Weights of a small transformer language model: biases, 133M tokens.
MLP neurons of a small language model. Each row is named by its layer, matrix (up: input weights) and neuron, and shows model dimensions 0-127. Each number is 128 + 24 x the weight over its row's rms, rounded and kept within 0 to 255. Numbers have three digits each.
A block is one neuron, or neurons of one layer that tend to fire together. After each block is what it responds to, as a language model described it from the Wikipedia text at the highest values.

L5.up74:128156125157147114161121122124122090187127082087128128116157089152138150128096123194108133171137098112137105136136145141123153158189113068127121158122151134148095147184099110123146168124134148116157163117124133136157151081146111111162105115096145088104134126100144105118116103123106097121146151118093130136136172094171122117163165129126102157122128138151165132103138126089118155160068
L5.up103:159168139162132102129140120126109123142126112104106076135128129123106083144072120126111161144106107123091152095101113133127110159132120118121147164134110147130143117152152133151108114125139135155168137141070163188150152082123127128119138145139146146103132138109146135148143140137132139111170178115101144140124176144160174121145152126143094132105097175128110140099150184119165119114099
L5.up114:110110116112144142096168102082111094166152132100103135110123161092119100154111130143158178065139139086127157122126111131111144118157137089131133079157105103113122183150113142129120146125109125097104099163122175144174138123129161149128089152166079099108136114101138125086109101141154150104139172153118162155088162137096114164112132123130120096116161101124158086144107124123125118123147
L5.up117:118123131118141117151164159125125100133103169156134108113134091126113116070099154120138165131143157161138122100140116156148159131130121138137123099115136150145162179110177112123175132142119170135113120120139154152151088122148101148107136126118099134104128107141153145109104101119160117127123147140096072129124138099140111131120135062164115116128114092140154125152101127134111072130151
L5.up134:139096164127111141087097123181129124128103097150124154119157120114121113130137069110105129091167115121151122138122110071115151168089118164106114078192131142134164152144122090134107157126103124111135169132138121160136126096141148120155102105127138104128115122151128107103099093113103141123131162135144158131133113122147095124110136126102122146175113094151164125113149187115161153156161
L5.up163:134133136145100143135086142119126141152125136130168093148156121111137122123181130145125122164144069098109110188113128115104153192185096122124121105137144070118118117154157146119144119114120161129172160125112116159145112096125113126172114143125134134105133086185104139108122086110099127120149169115132104107092134146131165099083164162158141089135145135120138141155167158150115093172122
L5.up186:092142099122112131116137120116126129138114139081141136109097083143135116115126132143096201113136120099127132147119150164122186135184125108109136137095132139115170179126163163160102117127109099104072127137103160150128137137112148107118105130076114134135121141141104120111124072128152110116130106127129146097119173121105096085150125110155165108163124108168133108111155133126187151143138
L5.up239:103100138134153099160124083144127121141136158071164152125130150087104073093147126125114166145140119128115179137160127126131136145136150097144084139134130119149140106148131121128138101127164098136169159154146187116138138111118121145170140100095094105147168119100121105110069114093154097128162159137119113144159121120136144150153132137163123117154108142118178130144141121160153118148097
L5.up258:102110111106127100182135072111091082155164151098127099111146133163117148130148140089175145108133075132136144162125130129146064164144112147099111146116148132118147097154121118164107123123144110104140146146144172169152174142139112136146093110127142135160079111110150117142167139118124152144153177168111121108136187131140125104125105134096138105132081185074109137127128136078137119116151
L5.up287:165146142127131130141152105145146108126069118136112116154110123097154164128125137133115175159110144129087146132132124046156122135106113128115127140138082195106104141147118111174138123150100109120135148127141140159128088115144135155180122163087149145133137151153152095159134115109091135086130159158079112142091131098115143120146138125159130138143120137130161122144128118081161158147169
L5.up427:156181126069154138132155073116113140113117129144143102145115157117117127117082163110099123103129110130100146140126165130140113150121114138118113113151140123169143124121147117145150140108109110127164160099108169135087101144098120125135154134109176063113169139128110098138148149140116125069100110131132126110109145159131134089128188138122144096130130104153184129133095145093103107125138
L5.up627:140171132138116134177146139143116132173120102107124126148096140131143150104130142126153146147120102118148125138128148113143090130115125123146100061128151135133107193158147113121159110096137087142135125184134161147118160166163134143105171143126113114109114108105149146127124114111107123108152127157132161109115124154118138114125134118135159148140142078145148134108131149086149144188139
L5.up654:111160117139084127125128163099109130118138074096124174091139117132154142100143172125118154122129118124143122147140095094150154175158107135136096150093070121123099100154166102112102136106141118136149151142135182183104101107117145119143129097105144141095116107111090130129111127087202111149144133094123158108115149094125111101139156105117122158129137142157117057119149151135106120125134
L5.up725:135181112115133142121142080136136130115135112156165135115131107148143133135140159163132127115110105114150169140135143136083109216109143130145122098153113113152126131179142137191157152130138178096128134112122166106152056119125129146126123194108078152109098125168132146145101107108110148138105110125145129142167171118143105118138151140137130141144133173142137071109111151057143126145095
L5.up742:128126129108091125131138128110141117173138183083105115151131186144127122088090145117131146133137130158130088152128143107085175136116091131120095104144141161111097141123125110145106110136121134137112113152107101115127070113124112125106114162102107110105112128104115143114137145104125097082168083120090118107132130093151157155136089140130134126145136121126103069102099139100097140147162
L5.up755:152127121112133059138147145129147160164141110138141100110122096119113110131155098165141171124104107106090165169102157101123128193095135131116133139114129115134136153168139171164161108141126145145109142109145134097159084130100086127119120130127126137132130109136123098124108108141108130124114101162104143135112139140107098143154115147097152116153108102145158155081133151145150126128130
Responds to: Proper-name final pieces. Word-final subword pieces that complete multi-token proper nouns, mostly nationality or place adjectives (Macedon-ian, Kore-an, Brazil-ian) plus surnames and places (Caes-ar, Ciss-é, Montég-ut).

L3.up179:123107145133131144171134124028155131108114103147146128148141137121131136139169154134151154097144143134127096128099158150143133105166134108109141128132099143155136112136124082160105155120184163120082092121118130110155167173169100114124172136120159126141151127155157112124163135111136130135120152125130163130154123131141168160067074093143125096130113107164116155174123106108152144096111
L3.up288:137164183110129177101153113117133169079115157190143113096133114138117129130137152126135116129129141138111142104131095121136123112141144114122129108167123132122101146143139168120131154126126179165162057111145135128159111091105118142140108121080114160105117138144153104152131148137155090123125144137126086120135103129100139130130126150164156140177110140135142125113155138118150133151126
L3.up445:112118120134133144098149169117162167125096104175137091115155137184148089146140138135112115096118102135120121118054162114153117156143124125080150142157126102145124093088178141141163113134168152107180099125164107168123116125096157106132134139120095127126149160131107132146170134145086152116137162162128100098161149122135164119094094141124115146119161180113128080125145145133140130137077
L3.up679:105173133129077146103130114092144149081134084172108103129106171151162137154144115150125110182138088120149131133115136140155153134127145149100135093157137130157133155141154142132157132147099181158130136117124116121122150180118092113165180143154145112123138097131117158113185147122139120126098135122142132118158121140134097155142132117128112122128116116119152117130159109132122119101139
Responds to: Word remainder after onset. Word-final pieces that complete a common word split after a short consonant onset token, such as f+ace, st+ream, st+op, w+inning.

L5.up38:137125113126104169122115152111082157107136066128128085140083159121131161144127110140132090128149119073099144101147129102134105088165086128135120093137136128154175112114134111167183099118119151129120162130149161109118138103135162126087158164143137132085132106122138146169147111108121147122123118147135108172111104127109105122169116130111184133132118091108147159094143130110144153141127
L5.up251:106144134147117134114143089158146141095141134120157128121082125146151092062149141168158098145096123104142112110142161140130114176103132104128131099165191140101135105137126118152103085090107128164157132101086150139099174158151102126110118117162139169158159098144130149122111124119123127114158118159144094111093124134117109148141117113103160177125139112159163106107131141132115177114127
L5.up271:106163127079118130131138141084141143111140146097148146130095120100135095097100143104145122101118129129120151111127122135099059157140154142130179128145113112169104088138155128163129118131113110143123169153111134123143129125098182124120131129111110132144169115103112128136095140186098114110116130126135127158138097133093104115140128119118105163099110116100170051148140149094109098130131
L5.up305:120106106127094111101123072114091121116103164128119143152149125133150119065124171109097127117124146113130151139134093101093103121145135138165107105108138146096141106108144151142125103134141137120132136145125136158101174078112137107127123124109147096102147116095134122146124142117142118106090131102121152116116142122075144131141094179118106127135157114118117095135098139139188144109074
L5.up327:134143112118140153091147100109112136096118132144136112154145137062173117082113158118130127094148109134118094120112117142142129100128129126161118140116138158140123084102111129138109116131153162121147109137103119153117146126082138132083143156133156139142169106187114123158127123159173147122159082108181153126109122090084121130128131131130127127128193143125130126104120123122129108109101
L5.up329:096130123148117103108176123129126151113087176141111147165159134118145094139070143135128142155135122099147147130130134105135142157124134151106130113131160182123104146149091079128102185123123136116101175094141134111124168096097128123114164125082112161121129119095134113127124131141152088103089111092133116145155126146130134145127101086121155136079169152123148123136143129082167099098142
L5.up347:169108126102139151101124131159150145143156129083152166157131108145108075117158122153141121131112140128110165103141151150093117146129076155088101139129145115150121086134143129089130118130154159144156132153100161108125089097138112100156109085144142150091158123130140139145101125157145105136092122080148144150124132152119141097106102163114104149139136150117119116113128084123101139133097
L5.up441:118128105142130133126147124148132103150095140108104133153102133148181141154127138112131146099139136106148115140171136123156125125087072121135154156098137123155166108142166108188127113131094097133126103105100145148111164115113158108155101165155163149117116091159104102156115129126104154141168134167143129143109104111108127112102129097129138138111143153091172082121149157129149094102157
L5.up445:103146086106117128117132110151132126109175122143140147124150151155119121110152157121145124148134113115174094098149141132157124091133088136132160104175118097121158103128124108167135131104126137136095137112128109169108152132107134179174138153135117140091130103155107144132090154144097110096123167125165117084136138117123154111128111146145124133072155115114169151146096109134162131111137
L5.up520:114118115068105122105160079126094095146136123090077116147140103116152102111117126144133141142137126125170161072151157116141117159149094111158092138130109133129131102127119129157140072132091146121141124130111124147129110147106146114119086140128152146133133109112109133169144159153136178091166121129149129190086067144141118143158114109157127100140061129088102144087140141119156158146110
L5.up532:133162137133152111100111130126106125119118088101143116133127144104166116101135122086137130126124103132162099127124119097163111114143125135142115145107116089119079132161174113168082125155152146128137126155143113135118110093124167138094054136163105125102105123147160172185122174168121107129145131143063078114104122121123096139124112140106113096136142076153150140161136165117163156132143
L5.up618:130151102082163162088113129144130120107098115099096156169122076091135084161155143142137137130124137117077136109126093138131140163119107173105164122180164142149118125115106131206110121128090122178119136115142115181122156124106123120138131142145157153126128103133093179121089096114153113069076129160130116163134125144105133155111142131130134138166134167133138116092137120127122159130140
L5.up674:106110149112128094101144149103108121118132104108108157123165117100169097148121138153118110100130078126186100111147109128145066125154174151168150114131133102101153133113113149160130105101083139148119126127135093160147163111134161120087126128173145151108132114138119142156177129123163132138108140141205107139116171166124095153164134147079120127093136149156118125124107124126127126148113
L5.up735:092133111110116131128131133131149149105126084150148146140120102119129120128120114158096128138148149095119156096115101113130126124105116111100111113155149124072138156146154091142092129128151155134102145113132151168129160126136129102141182141132096158127079121126133138149102126123149157114131139120156140129164133081135089142128139134146118092123156120127140101127137121095152129113170
L5.up737:108108135083153128103105133118098149122119171092173144100143112095130129104090135107146163129092143095138105108103125137143112130136148131120168155116104128147102094108109123162125135096145156081096132126114111161104148131157150130130138141116123164142170125143125133159128153144112102132123126107137120129074160102129156124124094111157151136115147151114137131149132147150140117125088
L5.up747:100132125098092108113090163120133097138141160124134148076128139104178112121121143121150136129165113143126146100123134108103128143126124135161190102164161091100135141084091140145168125108118124148116150128114116116138139118101099173120146160165113121113128128111135148150079108140146144101113139113118145115082124123101168103111071112134126124137134092128109155143140108159174119131117
Responds to: Mid-acronym capital letters. Later letters inside all-caps acronyms and abbreviations, chiefly the D of "GNIS feature ID", also SQS, DOD, GPS, ZPAV, plus abbreviation periods (Muhl., Hrsg.).

L3.up238:160128129114074135150144142136109144114096119143124114175151110056155133150128089119148132118112154137113107137136138127100138131125129112130120115138133125192159147136096117132152138121130083119119184126143124184119076145077115103130114139076152129131096120100117139091093114127130118114136168083120155165108118150152152148143108111136073141116142111068163124165105145106109125114127
L3.up354:120153132097165156122143134085136117135156103131172120122128155147116146093121110139089168111101133100136130105104125083163076127120108094112123152147114135161127095130124106084102125146135162127124172134088072147172125146102133108141121162179083101119114132129144105132157118089089156139139150114127129153094156128116098149146124090152097118141158100141127067099106173140122187112155
L3.up488:132120157141117138175132139097113105133146108153120111090117136107129095130125093124188129120075115148132154147109161107164153163058094108120137091127123107154127154144167144148118082122172147143144138084112194147205133162104141132132125150159123074100144160104116153069125158137071097113151155128151145142139166142195122134177122128172107130135126136120149129149148140146136095148119
L3.up546:113129157079137089121118137129091101171099108139089117135103147164135123122128114139128124104161116115145123108153124090112121132094147083122086113109095122180159112150154143130106134149080129163114133118086175131171116105083132141111097081149157123109097089148137118116145134140152189129144136144129165166092132105154129128131176122134137154147120111104193116125118141092120117073127
Responds to: Proper-name final pieces. The last word piece that completes a place or nation name, mostly the -ian of demonyms (Ecuador-ian, Brazil-ian, Croat-ian), plus possessive apostrophes after names (Congress', Netherlands').

L4.up707:125161109131084135103139116126102087131097120120123162148141150145152095154093093125128093124105105125173114124145090116109142113159175131156127145181095088152089137138110128129167115156154104117102089139109196161157140091107158165137171109142093134143174134145157120134154150119103155121082154126165160127154139125155109121147120141080106150077156137135134112141166116145162127124139
Responds to: Name-completing word endings. Final subword piece that completes a split proper name, mostly in tables and credit lists, such as Dav-is, Gord-on, Brend-an, Sax-ony.

L3.up86:092154125131128114116147139135127148120113156105120147148114139157142126126149119123188135158136147138129171132145128123126106142158152108108085124155119113184097129071145116135122103152137103125113163102189178109188107144111112130124171138137155123071126107126128135132113144103192106121124110122133120104129147159112079086121114112111121135160119091156132137173145127135109112136110
L3.up122:125135121116142144170116165138123132133137131150095121075146098113112120154107124133127119139128120094160119136079129145160170138135145099097107155120153140128111126118139129113114132139174151143107123109129157134114100137132104114157133151103121094164150148108128128157135128131093145156163176104127143101105167104165148160115128127131121084173145152127157144102110142141113124111084
L3.up324:140137142073153120140123133128075125142139148151111109086118137126116136124092117156117166153144116110155174135129146128160142150135109178133099126146132137171127066140130121108125145124142135103139110114133107131145104166140109161084128144120152095151095101140085104127099117113066151114124158130119108107145115127131110129139169156109107176101110100095121113119112127109129112121107
L3.up464:127103099082115138170117174125124113107129115125101139163151123129134114142110127110093115116128143110127158142145117103133114144107110133126119121171100117159127107116101140116143100105130173115095149106135122143165072127087167095145154150140161109121120128127140166130113113123086139153122177056108156157156094152139102168098133132105103118161104132166158105151095146160131149143170
Responds to: Mid-word name fragments. Word-internal subword pieces such as st, ann, est and z, mostly inside personal names and foreign words in tables and lists (Johnston, Danny, Zsuzsanna), plus some in ordinary words (oldest, cannot).

L4.up392:130186140104128131123123101118160112117158145151162107104146150104133081118111101145146134137118103087087120144128088132133103133152127120153130145131093107113112114152116099143076149150097132109139146135111133122164113154124175134107119115107101110163139084165127110109123126166146112173122132133088100122138154123136148083154154133131179106162129132129151117130119159085162126114159
Responds to: Mid-word subword fragments. Word-piece tokens inside split words, mainly in financial, sports and biography text: deb in debt/debate, -ian in Brazilian/Sebastian, brigad-ier, rehab-ilit-ation.

L5.up2:154152103167153120135127123136114059135109128157129151107128161159123100131127146188167121154154133126132148155174092140108147133148147133147147116117122118176107125120125131133125140154168174128139141133169159132166147146111164124135064154139140127139123133128075143115075097154055116126116115136139132123109122144138129182134155110139170126126118138154152120157091107100137139120094
L5.up35:123158173118149123128126140160133094133173120115169120150167118093111136157134131163090133170160144128064116136130118153143101130144134110099113131151085082133145155120136093164123162150093125113100114107126191094123122119133154113149141131091140154118152128125143138174108142136147137133180095088090090167139135167131137120137179108178093115143149098158159140161116133098093102109129
L5.up71:132146112119140084079107058136109138149090152099098125145123126129020147118127107101098152147146104117131132119158120133150145092151094125146141161113114133128112163153148113168130142117119170103166140144136143123128137099108133122145108132139097134134155132147121115151099119169139149095140148114090114120117131103109182153124166104129164130109114071146102118168139088135162144122113
L5.up194:124072098106069121124132105157093109161111134125087147122122131116110112143163145124122105169119134135086143108143167117126146192111090165092133194156160118149139098154134142119157111120102138115124104104118175142136107173103114161138114134144130135101140147105087108117097084116114139137090119106109113140151150083146165159099159120135138109112133150114107141139123104099192063141127
L5.up248:152157137164116133138147140162108106117130110137124163146091159155102111137132142096146111138116129103135172137131136120116129127142118128160141125162157139141127131124156144157153143123099143106132124127118154136093114106066100154135124126092117122142122104131152150140157075147114093172108141154101127142126119146145149168095216122159101109131116071098094129154136106097087100101157
L5.up274:110109129156122120076108123099131094114082088137122098159108141135087171148094124122127106114146100120137125135143142124140141150171121134134155146170133138166103146134146114144136196124138103153127144109118156132113126150100099113132131137111094119167108096109082065117097091119129139152113135133110135117103133116128114131156179147114122203129138122118076101118084130133119166086084
L5.up278:119133154134153095096134148190114098145130119128150166115124166156118109169111153102109095126125114118107134100144186133101148123125120147129114106111185119166132102141113137125135135105128087108154155104132109068105137128084131173101150107134142124129152091125116116138134143145106123137100111124098130110123129135154124099117119168135111165126120113107146104092104120120129126111108
L5.up307:124153129119119149161145137126098113132144079157177156083134129113134131146139129127124119117127123081081142137109124112149148123126109079146102146138118154158155149115132107148077140060108142129099100171120123157183137097083142118147099106112111091116107109113144133144123135100142101135075100142101120119096119115110136138138149148107138118110118084146119120165122137165134119160140
L5.up361:142137155129120107076131138118111127153099093107167129120112151193160127146124123090102167119136120160107138127116134097145119135150122122088119121189104147172103095141141100136087126179131180142131147121140094111130130076117110126160088131112148194110164110109114119142113100176151121139113110125122156138159146150146063120121132136175143149134102151138158095138127117079091125159126
L5.up413:107098114151151091106107120126134114132089099154128133135115093134092125135115134109120121158131132103113146069127090162166131166124142113106101170144118097143100151127133102160109121110154162136092115124166160117142162118143116132133194103135097125153117134152153145143100121124150137161151132133108186104123140138124152128126115147130130094163098090129114138180132122147101108154141
L5.up424:140117117132092117131079151123115145125076139139130116157088149159122122187099116126154124147097141124090151131169208128118131146139132123104119099119163145124140130111118103135139090101091155118165093134133142155162097096152156108115140123128137131158136088112130129137135136115177143108095154153149162097117138128129124146116137126154122130091140073130157119157137147159145132113154
L5.up550:159161119130119121140158180167106135157121132136101110144130122167115106121136106134097131129125145124130139118158147152095153112156151134133217128140188103130140130118133104159132102069105178118111122132121095166108109107155122155154054126168111173145124149163105126133211117140122109149115107147122118135139099139097145104126099165161091107123116092150128154161138127104118148163098
L5.up622:138135142109104117142127121135087082129080132162098087123138114154131119112135164134143116142099146176148142112116148083101128119142163109184176154097165130131124103164165157156125108113147128129099106116136174107150078129129146146115133147110145143138151107086119126140119123165158113112144158099104164119148129134158144133109111112118109111149119102126136111143162146076127135131086
L5.up634:140147106127155108142119106131123101130119155128136125149092153147111153137112103107089170144150125087162160114105128082167118146131178113097092124150117091185084149137131110110141119124140117126098116144082163149147140131106145111157145160119127121123084088087160124133144110139129150116071154154158111132159162150122177096106137125094143150107103142148124107154107179134118085099108
L5.up675:133139115131132146141113144080131098120112119152164131112135153139136152172116151093141133159130143095147111123074093143078116117148132124129161143173128137085103124119154126131112109100167147117171162165159112139142074124135180155145091101159104131150136116129143171173143133141098109167130109128139171141107154149163137143136130137106106141170115076078132116102088132101074129118142
L5.up679:130142100130087149132113185128133112149138179130150128152160100163142086154152153118182097166117116104099186142134136095135079130129107131135110155128152142162130107131136120178127132126152134122129117119155140127108141125111132151159147124146136099156142116142110179165147139109061145116166146108127115129106138153120094139164133141136163102110121143152087155147143160132139103133130
Responds to: Mid-word proper-noun pieces. Middle or final subword pieces of multi-token proper names, mostly people and places, e.g. And-erson, Alb-any, Krasil-ov-sky, Gasl-ight.

L4.up359:109104127087151116143149109124086102134095164087128109056103146096117121131120110166117096155101131141103156156128138149160138134121131139123125137114103133118098126139137107150118127080144083171137158076132150172120152140114142123123203100153156151112127098141112108140089149132148132147154116116151083148086160146137119118112147147114131126109126153093136077155154142151120111112139
Responds to: Acronym and word-ending pieces. Final letter or word piece that completes an acronym or rare multi-piece word, often before punctuation, e.g. SDLP, MDMA, Harpactorini.

L5.up29:121165138102106130112107145099132142124117134100140131126120146113157113143164123124139142164131092138103123102128132191120100101166153072122141077103165127115154092106126146154108138143120148119139083166104148162160124107131119129116202070097126151154113148141130101161125149129140079123172127105116135144145083100152121125141134140171150146198136124155126157168131103097103106189180
L5.up90:110201117136124135127098085091140179107096112121127161153110137132120147109114132150137147102133164160151112070074112105162140117095119150097140070143143122142127096126084172182144152167163144133121094094136148153178167143119120124157153136118155139171125134108182088145111117134114099144145128104096130151151181120165117164154100131139097123117136163128147104143125128107122096168140
L5.up95:134111108137143126121156108120079141143087159180146117131118124116132140153148162137154140110103190140131170101120108113143085127118161144108163138148172083120121094105124115152140095135108130062140091130145124096138142068139099115167143128117137123111133118115145117110104150127124148096107156149099130100121110153109147144126100069111112144116115093103122096123144105118118129129127
L5.up136:114130137144101082139130132100119101088091153107143101149108122138134135131105176146131133136137106143120140105107133130095095111134120129107109142150142155128186187107154152149140145097167149112152079117127173133140124083125157131144150120139140125112135152122113120143127127161109149124153119128119156147146085104100150153162137174148144105123186119116138106149106080104110149156104
L5.up209:136128181125110119147126121102124113101149129123122146144143151135113105133147124169121114151148129148143110146151117159113114133129117166103134112118138078196132107137173133141153142123139144142120095155134165151158127112153118145189104077131140147153123128144150103109134111174126136111132162132108151091134121101118130111135134138100110127152123162051122146167108116099129134175065
L5.up247:097172091098124125137132142129108172102114159081131129150152161134120092148149173121130152140112108102099137126095160130090142093134092133098124097111130119147093108089157145177131126120146137109115127108121134146178186129096175101162151091136139139111142136125143145132110145137129155097125120141142129094135141125134144161109101147105140107127141136107142131136111105137149129117146
L5.up435:153106134104123108125124143111123100144118141120139114155121128122132152141169142121150138137133142117116149128122101156103124137118131160122128128178121138149132142110130147131148093136119099139140132113100149100129162128117114148127102099117130170158137127157102106107154129133133139110124136155131087159130142133154166126103098140138131117154116145143114099122159143171131106096168
L5.up448:075111108118133117127154158108111117122087188138084068160119134131128115103086113123113168116130119092157127121107142143175131118127139123123128089137156121129129159104162183117133143103125119124115116156111128092129113092118112109148139140121163160164171097148113156147118129126146119140103148154177153135128111140109162175139139174131110127130125096124149106137150110157143165116112
L5.up458:166135116088122110117119119064156132105112075142122135155164116134159133106152127131137175154124143203112136162123141179137122135121165108116152102142137132126190162130166156153112136112111121141134112083120138115111091117105156159113119119089118092152094143144100089147123106124179105103113089143132131116147131151180144132087127156151133103149119131101091124166113136128141112121090
L5.up461:146107187121140099130122061133141142100127171121141166142168118109113141141125133128097140116110136142120173114148143103123115136102124099137112146062130143126093102122094155134131135124105154098077089144128089142183138138114171182157153148123154105116150143135140128118096118132122146097102106144129124087150138118154118135110114126150144133149115183135172120155131119164130087143131
L5.up490:141121173103132163145070141124092125127114069127161126120125127103121108147139142123135098154134127117134135123134143148173119140130145147102123129147136146110141106149148099142159082133133088141132124161160161148109088080142106118164124138127131100144106091105095126148135126102139137114142080105078162132162107150157100145139150122154146143124141073138144137161132127112136124124119
L5.up549:128078133103127133113137138092126122092115150111155124132113152113108158146107152154116097154150149147136142105109132134143111172161135127134125156134122140113130130145134128158168106132109133091143129125130112150151155110104105134162130149116175219125107114145095071154107150123137081096100089148143136104138147110118116149112119087145140109155090172131171140166124139137120113119141
L5.up632:092158107144125106099111144043154139097134109082147141178119158142159098110173145119159115106127125127096156158124156127142122101193159133112131151138149089117133107101129122112155110138125148125089124123078131175140131158141133125132164116131125127160126117126164096136112129107135151100127115130113089115113153143117133100099123126130126132113137163079171156147122106161126182147111
L5.up639:123118154120176155097101084117154142101121128150127146147140174158153099122120125101157149120138137126128119139138088131132137177125147122122126061138122141152123121121122148131115117107124166142154085127161149118105138129141154137141158148130123108121061121120116150158160096153116112146139106122121111141093102096112114115082083116110144166152106124102140092117135133141107138118114
L5.up734:082151150138116151123149150104093152130115135149147174086117081162119132134145130087119141158180144148137142129115124112108113131145126163145123100115125126134147081094155131108189105111156160121135130108142120102150093103155127146161150130153145084151146136183055152127121160143132141107110111162149133135149132113141116073129178118135176137154107160154146135168133100132165111116134
L5.up754:151090106129108151098175097149116140143120137113115110126118131165138117075131160108140136134144119117125162108109113162123127141134109144110128128119108138108117156173149146138101159133103075141110128091135168127112113158138118115162096116085175136142118131116137134140131144104099106076139121064140105128139118115139126113147106155116164172132108104171128132141122129107147133145130
Responds to: Noun word completions. Second-half pieces finishing a common noun split after a short onset like st/cl/mot, e.g. cl-uster, st-age, mot-ion, st-amp, cl-ock.

L3.up206:127111140142123126115096144101132132101101138144143134098116170108143094168092148070120158132178129141133123107105152120128156131123146100167125128128144116180112125119125132137083121113110160160136138123122131150126146101131123114092151134148134138085177128142142155161116113112130106142109145144114132179148110105126138162168158131138142132155126134152098103124098110140146152159122
L3.up524:115104114138127163142132071064151094130150139164111177105134129115162098140101113123137118146094129094159126106157098131132144141125096102178156134136111103181131086094150115106111140093148117124108109138103136172122153133106109124108139151139141142107122105081147104125123160164103165086089119125156147145110107115138171092116112111123104078206123125116134142134076115112121141104137
L3.up621:095142159154126115136122096138151138138123139121132121149136167137139091111072063117140122081086118129144137086157112105120146154117133139162117124165138102183127167111156133146119096135141156118135128120107153156105115135096131173139088133113159145114105125147138137127118147101141137106138109121135129141104089123167173077102159097134143152143125163158132092118124147116127137099093
L3.up753:107158098119091160132126111074090118154114069170115132120165181076167137086158133126166137110119145081146103093093155131144170137136081118126137114139099096151128170123124115117135134086120135127095138132161118149083112116142119104127168169128149137141130144163159113146151121143157139161126122151136117120149148094144135120141149104073127100147099190106135084095088127103134108115130
Responds to: Acronym letters, word continuations. Capital letters inside parenthetical acronyms such as SPCX, CO, SCIDR, PYD, also early word pieces of proper names (Co-ach, Mass-achusetts, East Co-ast).